python train.py --num_attention_heads=3 --num_key_value_heads=3 --intermediate_size=768 --norm="rmsnorm" --norm_place="pre" --attn_scale=0.0884 --bias="none" --init_std_qkv=0.019 --init_std_o=0.019 --init_std_up=0.019 --beta1=0.95 --warmup_steps=290 --max_steps=11367
MLP neurons of a small language model. Each row is named by its layer, matrix (gate and up: input weights) and neuron, and shows model dimensions 80-143. Each number is 128 + 32 x the weight over its row's rms, rounded and kept within 0 to 255. A neuron's up and down rows have the sign that makes its largest values positive.
After each neuron's rows, "fires on" lists the tokens most often at its 100 highest values on Wikipedia text that the model never trained on.

L5.gate324 [107 129 122 132 161 124 103 113 162  88 162 156 160  55 137 118  56 136 142 154 129 107 135 105 117  57 156 151 127 109  94 118 101 123 155  90 130 121 126 122 122 162 135 123 141  46 120  28 117 190 180 126 120 123 127 132 193  90 139  96  85 113 145 121]
L5.up324 [126 146 150 125 165  68  62  86 154 165 150  89 174  93 167  98  86 210  94 126 151 101 109 170 141 214 166 136 140 111 100 183  76 196 134 105 123 155 172  95 138 122 131 115  73 117 134  94  99 148 141 135 130 131 109 131 127 149 139 133  92 102 106 116]
fires on: "|", " |"

L5.gate132 [139 111 157  57 155  95 110 140 189 131 159 182 154 160 153  93 147 134 145 127 111 132 170 126 155 141 110 144 170 178  71 132 104 169 107 125 127  98 140 145 127  96 158 130 153 116  96 160  85  79 129 100 109 157 180  92 145 144  96 143 148 129 144 123]
L5.up132 [161 119 122 170 117 168 156 104 138  90 154 108 113 111 184 166 186 124 128 125 150  48 135 165  63  72 163  95 151  96 133 148 122 131 136  87  89 141 186 134 122 115 112 183 111 167 179 104 122 147 103 104 100 222 135 105 147 150 134 118 153 109 101 183]
fires on: " |", " (", " km", " ft", "^{", "/km"

L5.gate731 [ 61 172  98 128  90  96 104 126 145 185 154 123 157 173  92 159 191 115 161  77 141 112 110 153 128 183  94 161 131 198 193 113 109 144 174 144 135 119  92 149 125 165 122  79 106  68 162  94 107 202 124 137 137  94  87  46 116 149 206 177 148 122 140 141]
L5.up731 [115 107 132  97 155 114 117 158 104 155 161 102 144 150 132 126 126 183 116 124 119 147 156 107 153 182  82 107 130 150  95 106 196 166 129 118 115 148 167 198 154 211 153 114 131 118  81 132 105 175  81  84 122 153 138  94 125 142 150 167 107 148 119 122]
fires on: " in", " on", " by", "\"", " -", " |"

L5.gate15 [150 100 115  97  99 103 135 151 146 162 149 115  89 140  66 156  81 126 203 131 121 115 101 104 112 185 119 126 116  90  93  93 160  91 100 116 129 142 133 135 115 137 157 179 129 168 132  98 121 123 105 109 152 176 118 143 129 113 125 104  92  72  93 160]
L5.up15 [134  84 133 171 217 167 152 114 122 141  88  91 120 149  93 174 134 164 151  97 163 106 147  96 147 105 164  94 109 131  88 147 145 134 149 107 145  22 164 102  93 122  96 170 135 104 156 137 135 145  86 141 160 149 120  95  72 133 112  53  97  77 149 187]
fires on: ",", " to", " ", " than", " about", " least"

L5.gate758 [115 145  91 163 140 136 154 128 154  85 118 157  73 133 114 178 105 173 119  90 189 161 141 133  95 102 128 179  86 207  74  96 104 172 148 129  71 147 158 171 139 171 140  81 113 140 110 106 158 121 119  88  82 154 136 159 180 111  92  72  84 158 131  87]
L5.up758 [127 139  80 165 168  85 104  90 168 177 117  74 101 107 142 114  86 148 134 117 136 167  91 141 170 119 113 177  68 144  68 105 120  98 158 144 173 112 120 163 130 154  45 164 170 124 108 176 148  98  74 122 156 179 105 176 126 120  97  90  92 128 134 119]
fires on: ".\n\n", ".", " the", "\n\n", ").\n\n"

L5.gate48 [ 96  88 156 201 157  89 115 140 140  75 114 141  74 120 146 110  79 113 130 104 126 137 117  96 131 128 131 127 116 176 107 109 199 137 143 132 125 121 125 132 116 145 161 111 146 182  88 168 173 118 144  92 118  55 142 164 151 162  32 143  84  62 122 135]
L5.up48 [127 140 137 143  99  83 100 140  99 100 120 176  62 134 215  97  59 184 108 144 130 197 143  52 151 151 179 151  92  98 119 160 118 125 104 162 139 179 162  79  99 176 154  80  98 118 115 100 100 140 125  79  53 108 124 111 127  87  88 165 138  55  86 132]
fires on: ".\n\n", ".", "|", "\n\n", ").\n\n"

L5.gate484 [132  90 144  79 179 119 159  70 113 128  62 154 147 183  88 151 148 142 153 117 128 189 134 151  81 122 144 166 111 133 126  93 116  99 127 124 125 125 105 125 110  96 152 154  76 182 140 150 150 101 170 176 128 143 213 178 120 102 120 160 148 117 153 194]
L5.up484 [138 161 127 169 160 113 122  62 132 133 148 112 119 139 159 144 181 101 181  84 136 141  79 135 109 150  82 133 101 181 164 137 125  88 177 121 107 101  91 137 149 152 108  88 118 101  81 115 130 173 113 176 162 147 135 141  99 149 161 132  79  47 164  95]
fires on: " |", "1"

L5.gate21 [135 129 126 108 191 119 181 147 189  96  95  85 129 144 119 116 105 149 120 105 127 141 124 148 178 108 105  81  73 197 178  93  78 123  97 105 184 152 122 161 132 185 114 122 121 146 123 143 159 105 121  89  90 135 116 132 119 143 163 104  44 110 147 168]
L5.up21 [128 138 114 176 185 163 155 170 147 140  85  88 107 134 126  83  82 105 127 140  90 147 142 109 111  99 169 127 109 151 133 142 146 107  71 111 185 157  89 127 153 174 159 119 112 141 163 138 139  36 110 143  86 105 110 135 121 134 142 148  83  85 134 148]
fires on: " was", " been", "9", " proposed"

L5.gate417 [100 119 139 102 118 137 165 140 154 149 171 209 158 186  94 143 120 151 150 104 103 110 162  79  84 156 134  73  99 120 128 134 102 112 116 142 162  93 150 164 130 152 107 172 121 171 104 143 102 121  83 174 102 149 203  86 135 120 112 158 142 134 147 164]
L5.up417 [120  86 140 133 127  94 154  79 167 138  81 188 147 118  86 105 123 144 114 130  91 135 114 102 104 182 136 162 122 168 140 114 122 186 172 113 179 159 121 245 140 108 154 147 131 134  90 136  81  53 176 112 137 186 136 139 138 107 107 143 143 110 159 138]
fires on: " |", " (", "′", " in"

L5.gate640 [169  93 164  68 124   4  80 115 155  87 128 129  52  94 152  98 152 158 101  66  93 135 111  81 150 135 120 177 126 136 114 126 165 133 106 152 144 140 114 134  63  97 114  72 138 114 163 169  43 126 105 109  87 118  81  69 162 127 174 135 162  98 110 157]
L5.up640 [180 102 160 119 128  62 119 127 126 102  91 104  95 136 179  77 139 160 127 118 165 108 159 119 173 114 116 167 133 130 117  89 151 102 155 114 133 153 126 153  78 168  41 136 139 148  97 101 136 163 120 132  94 124 130 128 129 114 100  96  85 118 174 207]
fires on: ".\n\n", ".", ").\n\n", "\n\n"

L5.gate307 [128 205 108  63 157  90 128  88 195 163 158  82  92 150 108 162 176 143 103  72 125 132 128 140 142 107 135 101 130 115 150 150 127 159 159 115 172 133 108 137 162 156 148 112 175 111 110  80 139 132 151 117  87 120 103 107 193 110 172 106 170 125 125 140]
L5.up307 [ 89 108 147 100 107 102  95  90 100 132 195 118 117  96 120 122 161 133 140 137  98 131 146 139 147 131  99 124 147 167 112 134 131 163  95 124 108 183 138 132 113 118  69 103  56 186 153 142 115 112 100 107 151 131 132 147 124 159 132 105 135 106  83 123]
fires on: " |", " /", "-", ":", " no"

L5.gate688 [ 94  92 139 135 129 106 120 120 110 115 102  66 127 148 112 121 107 134 138  78 118 104 178 114  70 147 202 109  88 161 106 132 133 116  74  78 116 125  68 146  90 134 169 167 138 119 156 110 151 208 142 130  74 143 100 115 171  90  89 108 126 140 119 123]
L5.up688 [144 205 154 184 143 147 151 165 151 202 186 180 129 172 134 169 135 196 175 117  84 117 156 113  79 119 124 136 166 147 111  87 203 153 156 110  75 165 151 147 138  95 125 126 122 134 119 164 100 147 143 159 217 137 120 140  78 102 172 106 113 101 154 118]
fires on: " |", " not", " ", "p", "P", "-p"

L5.gate131 [168 142 122 124 143 109 130 170 181  93 133 131 110 144 153  96 158 131  60  34 141 101 161 122 142 138 142 131 123  99 138 131 102 118 103 120 109  98 158 156 125 117 177 136 155 117 119 138 138 121 134  57  75 153 101  81 124 153  87 117 127 185 128 107]
L5.up131 [147 120 155  81 165  67 108 122 134  83 103 123 124 112 146  70 134 135 102  86  94 112 166  73 129 159 155 171 111 111 105  97 132 125 132 157 153 138 141 177  56 118 133 175  75 136 154 146 145 116 203 150  74 110  88 109  92  70  92 124  90 130 128 159]
fires on: ".", ".\n\n", ").\n\n", "-", ")."

L5.gate472 [ 65 151  89 116 144 141 162 135  91 174 154  88 134 173 113 132 129 117 168 122 139 227  86 108  77 122  86 130 109 153 132 125 140 104 106 117 128 129  76 144 160  77  97  88 128 124  61  96  90 152 144 104 102 124 116 119 109  94 126 131 110  74 206 122]
L5.up472 [112  94 112 130 137  82 120  78  90 180 139 124 111 159 175 157  96  75 118 160 178 208 168 132  96 156 163 138 132 140 143  68 148 107  77 100 169 104  86 134 120 127 130 176  90 121 129 172 140 182 102 163 142  81 139 161  89 125  84 132  85  81 136 153]
fires on: " of", " at", " to", " d", " degree", " m"

L5.gate35 [150 107  56 110 127 105  97  88 104  90 119 103  88 111 105 126  75 110 121 137 135 211 170  65 121 153 164 143 136 120 125 170  91 103  68 141  98 136 139 114  57 173 107  92 119 120 138  99 131 103 156 169 131 155 129 162  43 181 120  93 126 181 178 118]
L5.up35 [126  87  76 147 135  87 140 145 138 134 131 149 123 160 193  95 110 149 162  65 164  37  68  75 106 129 119 152 136 166 137 129 122 120 166 114 146  94  95 138  72 111 127 212 145 159 167  96 159 116 122 153 116 121  86 147 203 102  82 145  73  88  38 139]
fires on: ".\n\n", ".", ").\n\n", "-", "\n\n"

L5.gate567 [ 96  52 107  93  88  80 120 128 128 123  86  85  95 105 124  61  90 128 141 165 104 187 146  62 177 125 145 128 116 112 123  87 114 201 221  85 155 113 121 110 122 106 118 104 194  61  61  74 132 163 102 109 104 124 133 123 114 192 120  78 131 137 170 111]
L5.up567 [136 170 160  80 122 142 106 205 113 178 119 165 177 150 169 198  93 116 126  88 124 123 132  99 145 243 124 102 160 129 160 149 185 132 111 182 118 179  84 151 142 119 105 110  81 152 115 162 119  75 122 125 144 128 198  87 117 116 137  92 167 127 134 102]
fires on: "\"", "\",", ",", "”"

L5.gate98 [151 151 133  91 130 106 128  99 179 154  91 150 183 114 137 117 159 133 111 160 181  76  68 152 122 119 143 148 160 157 123 128 179  74  65 101 173 109 131 139 135 177  92  83 103 152 162 167 171 120 139 103 120 138 102 180 123 100 123 100 118 116 119 124]
L5.up98 [150 119 110 120 123 137 154 185 122 131  69 127 119  87 145 169 109  68 206  83 123 113  86  99 158 137 106 154 119 210 122 124 128 103 152 112  46 133 120 190 155 133 102 109 105 138 143 112 112 140 152 154 134 107 125 140 125 104 116 112 142 166 107 123]
fires on: " ", "1", "2", "5"

L5.gate383 [109 137 157 111 101 127 127 142  84 204  99 191 138 140 132 100 108 148 192 108 164 145 126 123  78  80 131 107 182  74  92 115 142 123 168 133  90  70 106 150 100 187  69 206 125 188 145 124 117 140 155  95 121 142  93 195 115  93 158 157  95 104  32 147]
L5.up383 [120 160 149 133 121 100 163 126 126  97  93  95 161 145  64  83 148 135 161 104 163 132  78 155  79 133 114 134  82 105 122 148 134 126 127 113 106 104  90 178 148 132  71 113 120 142 102  91 115 209  94 129 133 162  91  94 169 135  83 143  87  90 131 129]
fires on: " ", " (", " Party", " at", "1"

L5.gate40 [126 169 199 211 114 183  67 110 135 195 100 137 152  86 177 169 140  76 108 154 138  78  58  96  91 153 127 108 141 118 197  78 105 103 163 134 113  67 102 154 117 149 113 158  87 139 203  93 111 155  92 115 140  78 110 158 126  62 161 144 104 119 140 178]
L5.up40 [112  53 140 110 157 137 148 125 134  98 168 108 138 105 136 106 189 115  41 124 124 167 171 127 119  88 181 143 120 117 122 138 107  84 138 104  62 149 130 195 139 136  96 145 123 153 151 102 153  71 134 128 135 117  98 115 116 140 123 118  69 119  71 219]
fires on: " |", " \"", " (", "1", "The", " |\n"

L5.gate102 [142 115 126 145 124 134  94 165  73 106 138 113  83 132 167 102 166 135  46 149 187 172  97 119  91 154 162 123 117 115 126 114 110  80 105 151  78 158 126 190  95 137 108  89 118 133 111 176 147 176 166 144  78 130 118 188 153 112 127 105  83 135  84 166]
L5.up102 [129 109 145 136 106  83  99  76 102 116 109  97  82 119 175 116 185 145  96 125 107 141 102 114  77 128 156  92 152 116 129 145  55 163 120 158  76 153 107 173 108 130  82  82 117 133 138 155 136 203 114 161  72 137  91 166 130 123 130  95 107 141  46 172]
fires on: " ", "|", "2", "1", "-", ".\n\n"

L5.gate573 [126 171 150 107 156 113  62 166  98 182 112 125 137  64  96 148 122 109 136  92  98 146  81 201 104 119 129 167 162 167 109 149 113 118 176 130  87 135 205 152 143 129 125 101 108 141 174  99 122 100  86 132  59  89 108 123 145  90  89 121 129 151 163 131]
L5.up573 [185 120 169 140 106 124 118 113 125 138  80 158 107 119 159 118 135 148 123  88 152  72 149 141 125 204 179 163 134  87 145 150 166 192 117 129 121 142 173 148  89 129 168 143  65 162 133 164 153  87 171 130 122 171 108 140 161 159 131 148 187 149 101 120]
fires on: " "

L5.gate57 [169 131  50 146 107  71 100 101 137 124 148  55 101 124 119 182 116 111 157 149  68 138 152 130 146  93 130 137 145 133 196 191 113 126 109 153 100 178  99  88 103 145  57 127 183  37  97 186 159 129 129 111 116  90 137  99 113 167 123  77  81 139 133  90]
L5.up57 [115 159 112 107  84 142 154 100 131 157 160 157 126 127 137 125  88 152 182 118 157 121 160 129  91  99 164  93 121 147 189 121 181 124 136 152 131 184 131 174 118 140  92 139 144 119  98 167 105  99 171 161 170  69 103 148 118 134 136 112 156 134 133  92]
fires on: " of", "ing"

L5.gate708 [125 132 179 103 104 157 141 161 121 129 117 134 136 128  93 146 111 111 159 112 132 100 145 115 128 110 132 181 176 166 161 101 147 138 132 169 157 156  83 185 137 179 117 186 160 127  73  76  93 151 147 119  98  77 102 108 117 124 219 118 133 159 149 160]
L5.up708 [157 117  89  73  26 115 164 127 159 218 149  57 111 156 109 131 155  59 102 168 106 166 129 115 168 188 133 128 125 169 177  47 137  82 147 162 115 122 112 130 174 183 159  89 159 144  70  95  61 167  85 126  78 103 111  80  76 121 141 160 144 189 138 125]
fires on: " (", " -", ":", " |", "\n", " o"

L5.gate317 [136 157 139 133 132 130 125 107 166 145 172 157 137 161 143 165 141 143 140 208 132 112  94 111 160 133  98 114 196 134 113 179 147 134 132 119 113 117 161 111 155 139 121 168 117 108 143 153 107 143 140 106 172 105  84 122 144  95  86 156 125 172  93 149]
L5.up317 [116 162  75 122  87  85  74 111 207 159 179 104 135 138 106 127  99 132 150 112 135 126 123  98 129 110 125  79  76 128 123 156  63 156 101 116 113 122 180  87 143 150  83 149 170 114 109 149  61 115 105 177 167 160 152 130  63 121 115 107 104 200 114 148]
fires on: " |\n", " ", ",", " |"

L5.gate447 [ 72 129 112 117  85  95 150 146 164 152 167 108  81 167 110 165 213 107 158  99 144 176 104 154 115 124 162 120  77 152  81 131  77  85 140 140  98 139 109 141 163 100 144 106 168 133  82 170 156 112 113 141  78 142  90  85 201 114  89 164 104 134 150 152]
L5.up447 [102 117 154 112  75 109 138 134 143  98 123 153 105 140 141 186 159 149 155 152  87 155 130 118 116 123 165 181 144 158 118 117 129 103 120  95  97 163  93 124 172 151 106 145 131 120 134 124 161 115 166 125 120 166 136 134 142 109  97 165 103 146 154 175]
fires on: " in", " on", ".", " for", " of", " over"

L5.gate414 [154 157 106  71 191  78 108 145 106 116  76  81 124 193 129 166 117 142 136  45 134 101  84 104  80 104  80 120 118 118 148  95  87 103 148 184 109 162  33 141 122 171 146 104 110 164 190 152 113 137  80 143 131 166 105  93 163  90 123 163 161 157 162 174]
L5.up414 [164 137 158 143  91 138 188 124 108  93 128  87 130 111  81 115 189 115 121  96 182 138 128 106 106  73  91 131 104 157 175  79 170  91 157 119  89 153 101 148 132 150 146 167 136  83 180 135 114 137  86 131  84  83  92 115 108 114 149 133 122 148 138 107]
fires on: "1", ".\n", " of", " to", " for", "==\n"

L5.gate706 [123 200  98  58  92 116  90 105 126 141 130  70 176 182 106 179 138 134 102  74  98 100 144 129 161 179 133 132 142 140 201 181 126 164 131 161 139 156 106 148 181 154 129  67 120 105 139 160 114 114 130 126 143  76  61  76  72 106 123 151 194 136  92 110]
L5.up706 [150 158  62 100 116 116 149 130 106 154 128 137 168 132 133  72 131 104 154 113 161  97 100 108 175 144 120 143  99 118 130 101  90 138 113  97 124 163 121 122 145 138 125 127 146  79 145  78 122 126 123 101  72 109 110 103 113 117 148  75 142 195 188 196]
fires on: " |", " (", "\n", " =\n\n", ","

L5.gate579 [137 104 128  87 134 158 132 122 113 119  99 111 127 177  90 104 160 124  92 149 185 134 143  48 141 143 178 104 159  70 139 147 150 164 105 165 118 117 116 181  89 145  93 114 135 120 117 134 103 104 196 185 136 114 117 140  86 120 107 125  92 127 137 151]
L5.up579 [154 132 156 112  97 183 155 123  85 138 151  80 170 165 143 119 162 150 128 170 140 137 131 126 115 132 115  88 165  73 102 148 219 187  95 103 157 148 186 170 149  92 131 106  86 122  65 143  61 107 195 179 149 137 131 142  70 175 119 102 156 126  78 152]
fires on: ")", ".", " ft", " m", " (", " |"

L5.gate571 [125 167 123 163 134 103  84 136 150 145 189  41 119 115 168 107 144  97 120 133 166 148  79 108 119 148 184 124  96  40 142  93 138 115 145 167 129  84 110 146 130  75 114  84 114  72 108 146 152 141 113 118 105 101 123  87 101 141 101 121 128 137  73 110]
L5.up571 [110 139  91 130  91 143 103 141 142 156 109 141 113 109 121  99 128  88  89  89 131 173 185 118 125 150 119  71 200 164 140 123 197 154 108 148 105 108 115 138 147 133  68 101 157 134 207 167  86 110  61 148 130 160 130 114 135 127  84  73 118 169  88  96]
fires on: ",", " in", " on", " the", " their", ")"

L5.gate355 [160 102 157 158 138  87 118 110 134 114 109 137 119 138  95 164  91 108 157 110 146 168  81  98 111  93 159 183 117  83  72 149 117 141 113 100 116 144  87 131  93 157 119 155 175 104 155 131 126 138 173 101 106 122 101 152 189 141 112 102 117 121 124 120]
L5.up355 [125  85 127  95 110  88 145  89  98 169 109 143 135 101 126 136 125  83  93 155 113  96 125  75 150 144 146 127 134  93 147 148 103 178  88  93 106  72 167 112 104 121 112  93 153 135  85 134 121 153  75 159 133 106 153 152 108  96  89 141 135 124 109 150]
fires on: ".", ".\n\n", "\n\n", ").\n\n", " at"

L5.gate45 [ 90 158  67 108 170  93  78 128 143 104 134 104 122 168 194 101 157 166  48 196 109 101  87 118  90 101  88 109 124 103  86 130 123 137 100 170 148 120 122 158  86 199 153  67  84  92  82 165 139 159 136 119 111 165 160 137 186 126 155 113 135  79 185  68]
L5.up45 [ 98 128  56 124 169 143 132 192 139 199 141 165  93 161 167 168 124  62 154 115 110 168 124 123  91  91 185 134 115 154 107 100 101  67 151 130 122  93 112 139 146 143 140 149 144  94 128  87 159 110 136 155  69 151 155 129 147 127 110 115 116 143 124 136]
fires on: " the", " in", "|", " Team", ":"

L5.gate283 [115  85 117 141  88 127 142  60 159 164 135 135  81 166  93 126 116 141 129 110 169 164 120  63 103 123  95 130 164 149 145 152 115 188 158 130 193 163 140 122 121 112 180  63 149  96 131 130  84 172 179 127 125 120 121 134 141 189 151 122 130 120  91 150]
L5.up283 [ 98 173 128 129 104  62 111 199 109 153 169 144 134 127 143  94 114 144 127 116 170 156  86 142 131 154 106 175  99  63 134 160 154  26 138  98  98 120 122  75  71 157 103 120  77 125 187  78 141 153 126 137 131 140 144 151 121  42 121  99 160  89  75 144]
fires on: ".", ".\n\n", "-", "|", ").\n\n"

L5.gate56 [ 99  74 112 105 137  85 128  96 173  99 147 130  76 175 131 111 146 121 148  99 167 147 158 130 111 165 116 172  73 155 152 114 162 122 143 109 140 155 100 119 132 143 141 131 118 168 156 154 166 140 185 132 102 146 163 126 146  89  66 142 114  93 127 122]
L5.up56 [148  93 147  96  67 117 154 139  69 135 141 103 134  96 173 157 115 158 211 143 135 119 109 161 130 192  85 154 213 160  81 198 131 194 131 127 144 150 114 167 137 161 103 204 166 118 111 111 152  73 128  96 129 142 158  80 106 127 103 135 120 147  81 120]
fires on: ")", " million", " of", "0", " billion", " number"

L5.gate290 [175  86 109 143 131 131 120 233 171  87 133 145 104  74 129 100 159  74 146 116 165 124 101 131 143 103 113  85 120 120 184  96 126  76 136 105 148 176 140 145  45 150 121 164 102 173 118 114 175 143  79 131 105 142 119 143 165 124  82 117 146 151 123 128]
L5.up290 [ 97 106 124  74 164  67  92 120 130 113 154 166 105 132 148  84  95 159 166 119 159 117 166 111 168 147  76 137 114 196 191  84 128 141 190 128 112 122 110 152 103 172 100  81  94 205 103 103 114  87  91 122 138 156  38 109 154 167 141 147 117 104  50 141]
fires on: ".", ".\n\n", ").\n\n", "\n\n"

L5.gate121 [ 76 162 118 104 164  81  78  88 150 130 186 121 103 117 106 121 142  75 130 112 155 122 145 146 152 173 168 169  93 105  91 151  77 132 107 107 139 120 129 187 145 160 111 119 198 114 188 160 153 132 141 123  81  98 108 131 122 132  97 120 111 163 166 122]
L5.up121 [155 115  67 132 113 188 158 117 197 100 124 106 109 199 107 155 148  99 112 100 121 106 125 120 178 112 149  76 131 161 142  77 103 120  94 105 130 128 128 156  73  99 113  89 120  85 137 147 130  96  94 109 185 165 136 137 159 142 114 150 137 168 115 124]
fires on: " his", " the", " their", " her", ";", "'s"

L5.gate403 [119 163 120  87  45 112 129  88 135 126 150 134 150 142 149 152 148 138 113 138 165  95  95 116  46 136 135 110 141 101  74 156  96 157 108  46 101 123 117  86 153 223 183 173 121 187 172  68 168 160 109 165 121 193 111 132 136 129  74 155 113 161 120 151]
L5.up403 [162 102  80 126 146 168 102 117 149 141  74  90 147 162 156 134 127 127  98 103 112 139 124 124 112 144 142 115 122 122  75 163 112 145 100 125 175  27 106 101 150 133 149  85 105 112 153 111 144 114  90 136 186 154 135  87 117 160 123 123 137 142 135 170]
fires on: "===\n\n", "==\n\n", " ", " made", " |", "|"

L5.gate303 [ 89 149 198 123 129 142 107 164 119 156 153  73 164 168 138 110 167 166 200 160 172 158  61 122 169  95 132  72 196 126 104 120  60 160 146 164 150 175 170 143  67  94 135 111  78 113 104 134 127 175  74 107 136  86 159 119 126 135 147 185 119 111 131  85]
L5.up303 [162 136 160 135 106 127 143 102 105 102 173 153 115 118 170 167 181 154 125 118 120  94 137 133 196  71 130 129 175  88 148 164 114 144  77 115 117 153 160  74 148 160 162 144 155 153 166 184 171 139 142 129 136 194 129  18  55 129 110 130 172 116  54 131]
fires on: " ", "2", " |", "1", "7", " a"

L5.gate532 [183 125 170  95 174  62 128 131 105 168 115 154  91 116 119  96  33  64 107 127 123 127 136  91 107 123 152 118 165 121 161 110 143 120 138 150  81 205 110 182  97 148  49 107 165 136  82  85  89 105 132  97 126 194 130 135 146 123 153 177 171 151 136  88]
L5.up532 [171 131 154 168 142  77  72 132 100 116 114 118 122  88 167 125 167 150 163 122 119 158 107 101 111 115 130 139 129  95 113 119 150 123 125 129 134 159  62 110 160 176  81  69 105 124 126 156 121  76 123 100 113 164  77 106 135 103 178 110 135 119 170 128]
fires on: " ", "1", " the", " of", "9", "0"

L5.gate671 [149 128  89 156 134 130 156  88 154  83 175 112 117 169  84 132 150 191 154  98 154 158 110 176 145 124 122 141  49 104 121 171  82  63 132 113 130 123 121 179 166 160 120 173 116 162 175  70 128 174 134 106  79 103 106  86  99 169 128 120  52 122  80 144]
L5.up671 [113 169 149  83  70  96 115  97 108 111 153 131 140 133 143 140 144 157 114 162  73 178 136 135  57 138 129  68 133  96  78 162 172 139  97 103 177  84 132 154 145 137 110 155 145 159 105 112 129 155 119  96  88 155 124 126 191 140  56 178 118 135  95 134]
fires on: " of", "|", " |", "0"

L5.gate142 [216 106 151 143 133 127 162 110 161  49 102 164 120  79  75 124  85 153 141 118 124 114 184  82  95 103 147 132 129 128  84 130 134 104 132  68 119 126 154 129 136 157 171 164 150 123 109 189 164  96 158 150 119 142 199 116 115 148 152 146 110 158 117  81]
L5.up142 [171 166 199 151 134 137  99 165  79 106  76 110  90 101 125 158 160  95  66 117 114 141 111 108 164 140 100 119 179 144 162 143 147 143 112 204 118 127 119 184 124 141  66  92  28 105 160 132 149 140 108 130 179 139 103 122 160 124  54 106 121 131 117 122]
fires on: "1", "o", "9", "ica", " Devi"

L5.gate555 [146  83 153  89 194  85 109  76 151  92 103 196 124  83  81  90 107 146 156 115 122 126 132 137  97 150 149 164 151 141 110 119 121 119  67 102 152 144 158  83 122 246 132 173 117 108 156 154 116 134 150 115  98 177 114 133 127  84 138 104  79 109  93 114]
L5.up555 [ 97 168 123  77 139 113 113 189  85  73 177 130 142  78 121  74 126 147  68 148 139 161 155 112  75 182 123 111 131 131  57 124  98  91 151 173 144 137 123 161 122  34  86 135 125  96  96 159  92 158  91 127 195  69 152 118 162 114 130  90 164 131  92  35]
fires on: "|", "\n\n", ".\n\n", " the"

L5.gate29 [132 128 134 100 118 139 142  70 156 113 122 134 120 143  94 168 181  66 204  73 102 190  95  87 125 134 130 142 122 122  66 143 125 138 100 157 147 138  91 113  87 172 125 126 132  49 105  88 164 177  82 158  84 162 130 106  66 117 105  87 114 255 108 144]
L5.up29 [ 72 111 128 130  83 103 120 111 152 146 127  65 116  90 130 103 188 113  83 135 110 113  89 105 138 171 155 107 128 183  95 134  62 115 167 143 123 137 178 119 159  68 115  73 126 141  90 111 156 171  89 127 143 122 111 165 148 137 106  57 124 160 129  89]
fires on: " (", " a", " an", " the", "\n", ","

L5.gate722 [ 51 137 113 108 160 134 155 148 103  61 183 151  96 147 149  17 128 166 171 139  85 193 105  84 152 118 125 126  58  95 109 130 141 123 147 142 102 121  96 110 127 192 122 104 112 125 120 169  97 164 102 136 142 114 105 112 186 167 126 179 116  90 154 123]
L5.up722 [180 161 104 172  47 112 160 139 175 107 129  92 105 183 164 131 112 161 138  99 116 155 134 171  73 152 149 160 123 149 118  98 127 140  89 159  90 133 159 130 171 140 148 151 158 138 150 188 137  97  83 153 132 158 145 102 138  99  63 147 138 180 143  77]
fires on: " (", " in", " of", " University"

L5.gate47 [110 146 151  92 144 104 120 172 114  43  87 180 110  94 149 127 127 118 112 141 187 162 132 145 121 129 140 134 134 202 126  78 143 116 101 125 103 144 155 104 120 142  63 143 145 147 175 110 100 163 128 122  50 118 159  94 173 122 123 142 152 131 140 111]
L5.up47 [117 111 149 106 134 142 159 149 103 122 146 145 112 115 128 140 148 115 152 102 168 167 114 158 185 115 143 165 140 214 199  71 125 199 186 131 144 225 155 120 112 167  56 109 122 160  80 111 170 133  94 120 126 110  92 106  73 115 148 106 121 153 127 144]
fires on: " ", "9", " World", "-", "1"

L5.gate249 [113 132 151  99  86 123 136 157 160  97 162 108  72 114 103  73  78  92 131 181  76 154 122 119 140 111 127 110 163 124 126 103  94 206 106 182 108 115 142 106 118 143 158 138 131 116  87 155 155  95  75 135 114 108 121  75 219 143 123  76 124 149 159 120]
L5.up249 [ 63 107 113 112  95 184 113 156 124 100 160 136  86 161 135 103 107 117  44 106 151 127 149 168  92 140 182  98 124  79 114 157  61 149 176 161 106 160 139  74 112 106 162 129 168 139  79 110 161  95  88 159 131 100 140  79 133 125 122 129 106  69 123 113]
fires on: ",", "\",", " The", "),", " ("